{
  "norm_eps": 1e-05,
  "tie_word_embeddings": true,
  "init_std_qkv": 0.0139
}
MLP neurons of a small language model. Each row is named by its layer, matrix (down: output weights) and neuron, and shows model dimensions 80-207. Each number is 128 + 32 x the weight over its row's rms, rounded and kept within 0 to 255. Numbers have three digits each. A neuron's up and down rows have the sign that makes its largest values positive.
A block is one neuron, or neurons of one layer that tend to fire together. After each block is what it responds to, as a language model described it from the Wikipedia text at the highest values.

L4.down1506:119173117120140144119096118189058189131152129151146145138132175124090159145073045142160127116099131122119202134177171131149106129108134134147090189095147100145098149160164104116089133150134093139155140196135041149098112103112115148132173117126107134176123144144184162100217152060157131056081142117107127165083118125117139124156108180164119116123142134089084117148130119124105120113177
Middle word-piece fragments inside multi-token words, often proper names, such as Ex-cav-ation, B-rest-Litovsk, Bar-cl-ay; weaker on auxiliaries like would or will.

L4.down953:104084104160165176097157150118108121132085139085118147118111158123113174093151140049137155137161152102102134139158129113125131125141113130193129163121117168119098115084121137148122143146134150082131160062132075131047079120095196087122047170178117148135128075090154158145132058109156155147140156130100072137156126148099133142157129124143120079151089120149038127126110188213161134084113
Plural -s/-es suffix tokens ending plural nouns, often after numbers or quantifiers, e.g. chambers, kilotons, knots, children; also table cell separators.

L3.down112:153127065160175183182097101182096105143082093150109179096120123189167160174137137050110201149111116112119135150156091168172115094082147121159095090106107170106104101177130142053152084102120164105114069142134184158128081138146114141131110163143125105098160118122086148130122044178102081122179065118147140140078139076113150119121134093199156162114123123111096132153101159148127156140088
L3.down177:126138097131117192057110106127073147121206113130176123149151085109132129151149109200123130146130128141131102103148156175125126138153146129111138132138113108083173150110090144103085107077138125152104133141160109131135118217169127108050084167120081074150122159143163147107109090121095151128088033184132163144088211143150110157083103146149166153094054101150090128081148151160144160113163
L3.down535:169158077173131065153178121136184133149141139102150127113097183099197131095130133160103161104165109079143132167139101129116112165120168151141102180119104133155109128089107137158109126091123176119117091106097122110106125112083131143109160147135089164123172120136185074130126138142108161112138100171082128143176104099150130114103122118171149166146089133123155119128084135130127177164163
L3.down629:120204116108127117103112054056141123222100169132098218068097085115154132135101158176104095118121110070167118212102143086130151127153136123117143178127114115094130116167096144137129102094114169093129094141093135128135106146114117104135106130119104109154142165093090087130083164083087178077159147073162153157123119101122114125094166186163105107100098089198174055136107174114118123121144
L3.down683:100125184100144146112187132129141154186110163113139080094116131176054127163144118195144085177138129117120117143138076141133114160122087108103129057125156125142104142094136118129161136135151138074115156133129102146144147136117155139119148140159171128082148153134090198158180150129077114121039173113168101132119058156114114120099100188115165156106179092062133168141188090114154125101159
L3.down1033:154117126085126142150127112118085117092119136153040143160132121131141063099140079139110128167075091200145061099138147127133126110110082108131111106141151149097096118042141106154159125086117070106136137138129103152127110194106176134130147161155139166128146147078193120099120151123156146117154143134085100150093138138133136107070178145108127138156145136074087088120183158109138168111135
L3.down1254:110129143085118142158159096150134177089146090121132138158131174127116118067148090040135156160167115184186184156085090131090164163164150178062114129120162178126039156182074079119134050124151120117055149119159133117119101118162113157131088112182142178122139100144145111141169127115143124145154167120078096137156126166161103095093170091112089119126106157183097125132153137094106134076089
L3.down1447:185131119135156096128084102148126074120170166109132139117173135132154121134135166040123178124161223151091039152171145190083127100098123119073181062159118116154178106123150099133108125118092103158126163099146173155160144127156152132111077128115115147147157153183136141136137087102115101097135150163151128129102110094150131118131133073144188143155113153127130126122176090073118122139148
Short subword fragments inside or ending a longer word split into pieces, often closing it, such as fi-res, wi-re, cong-res, pans-ex-ual.

L7.down155:149103058138116124144138154106127109138041124094140186155102134149184137142115125002070152181107203115083168122118073105130154171140120157096087143128098174186148189174075114173109121123126148159143088122136123159090157167134092120121115092114157086127151096119092150144139135134112091105148094070159123115155155083130146089158124125163089087138129157110096190132127116185083201151135
L7.down258:122112095141160173070104184079142070151085115090165101152123132161108137167191130052112107142095146147131160162146117114146129123205156146186160133121133183117063138117113174150165129105155094067177112124167119164113144197154151131124089102080150173104156103133127111130116117106140095116128130112114127106171112164149116083136162116116126113142063112057163108072130127130239139151126
L7.down502:156089160129167125133114139098126120116182113142079124079134135160150181085075114014134184068105146124125147125137162095165112162159118149175133128111096091081129090140141134114110087132096138096110109120133119114124059147057114145139136139151071118128109150109129132124152175121121110165113156088114164046143107124104102138145131118117086102150158106116139083089174137118195088208202
L7.down868:168137140166126156142149177174104119150093124122136149149212114088155108127087083153142117121063139130193093155124167076174108062153099108072160137133097040100162107075169168087113159161109074123104122121159077097119141127144099081072084072197127156147149134107084162115113160104175144170176160088068127160137073130101127169105142120099115145091170176150092157144098131128201146101090
L7.down1030:116116119100122199118121131128072171123176076080079109118151062152069208141154146100091149183164125087150139093135163115160185166104131158200167147133115112176215116193187114092149167114099136095172119141133106106114134115192164155131132157169083143123235129147132168125164091122150089083106107168149105169159111113144085120163198112091059178101111131121154170127072104134139147097105
L7.down1211:210151162108147138188077179091180208139110149163193118159101121156126163125099180117116120105110136163205156122096101078173101177113166094167128132151104137119126129117169148105147154103144152176157064102123139122086116086185195111136105116103145162098086051167121146077114109075163158090110172190051090125195072124091143149128100182094138149168104072093112151098142127108233154185177
L7.down1326:107125112108118200172156162113108180148209085154082126101100140145131096085180084172123159134103132088126109093215151101118119107154132119116110130104172145134166167152106147130107153122109156164183115155058158171156068096131160068086095125089123134150168048167111170097169150158186152048104103128125137128142120144144136135136079118079122081151136104134121073168140132178165085147090
L7.down1643:075158102145115092106153147103094154112151195122189120132143127132145132155130119150123072169149122130058143143152078112124108135120131138089201107089136108099097146138157122108185104136175125147124164154148171102120089146104159132089136108156118114100103160154186070134142163123089134121139165160183151098108099113121104186158084108129107128158151077167105171129173113164114118115101
Nouns and pronouns for people or groups, often the subject or recipient of an action (owners, developers, members, critics, those, them), plus pipe separators after numbers in sports stat tables.

L3.down525:121117191170146122142107149163068130144121159138133123175116154137182109128162105000126117142136083131127084147162122094153070103123120131114084086112078080123159131125178156175122121110172085140131116135101092124194126115156126140055130157146178123113102121091120172121128114119100140159158107156152134075175095182180084142159089112143177148139114176137126117141156150172141137158125
L3.down527:140142144172097094127117125121100198121094092067119204104134115115107081133141133000152157124219126126163143154122139120110133173123114114092147134134113112140148120102099179142058122146143105110093175139185166124132150114107173127134148051133140111114090135077090103198138126185158076118151168123115116123161108200167118144231107181127113137153123120169101148090128121149141112089144
L3.down556:138137151107190137123149169152099098117198126147104136101154119150131136100161096000099140159098137136124077164121142106135119177116155115160131146174085099148137050135142075122131115125150166149102119138120102122149120145097102145144141128116144144084106140187087109160139093108108194109200187173187184128109108130133106136168152110151116116133158152124169138149154174157117143103178
L3.down946:137141144213136119141137109104087124107175149095163161165141084110146201132165144017115173097125132172129163120135136105131133098153119148151114098136136107131172151116100111153146117157092106096149111201145170165123104124156125099113140144155079147137161147062159180161077119126161057109099153169111161127102138103163090112155139152078175184151112142088096069135094149111150106094175
L3.down1091:130079174146143151148147117104114125081107106121116113108123097169054121135171144000148133144114158123142118167160175125135106146130181117170137124158145143134140061082085109136170151165104127138149123146173088103097135165129175149128104082124128149118174117153118114114147111088115126163155129160097136132113180185108060119092160092097147099147117196142189154133154149153150121130149
L3.down1118:121127125172181139112122137120112166088224112059132160157151130152041151118120139170128139183096120105159133149114088104176099112143139152135097122150143172154165096114157126142123144122158127175136105129164153104169099118101090112170168180122181120153064116142157110181116093156097142137147087151172071138163116152160118062117216124057108100119136129144117088104158198168032152103160
L3.down1266:152136086118123104152131169075101124120102102109113169149149127160062127118133182032123136084131143129153130079178173150091112137115111162126149105169117109162121112132076098143136085102157085110141164085103113145153159146122080164130124100146139091148172141087110110138069194162167127119119062136148078108181103047146098159160153153110118137186122139087114127106105187106087103070167
L3.down1350:156094105118144138141153122120118114106172130128097112173123133137142119069189144015080117125101136128178125151126149124125084217125144093151111127132094074094197061138149105167137117124078105076134171143205075098144157135109107079158124125191129110128097110098104150139128089136118118155221127144200128090110159108169077057133143108149172096112127137141162095126082137169123069162124
Final pieces of nouns for people or groups, often plural, such as rabb-is, tro-opers, swimm-ers, doc-tors, priest, with occasional non-person nouns like se-ater or S-ites.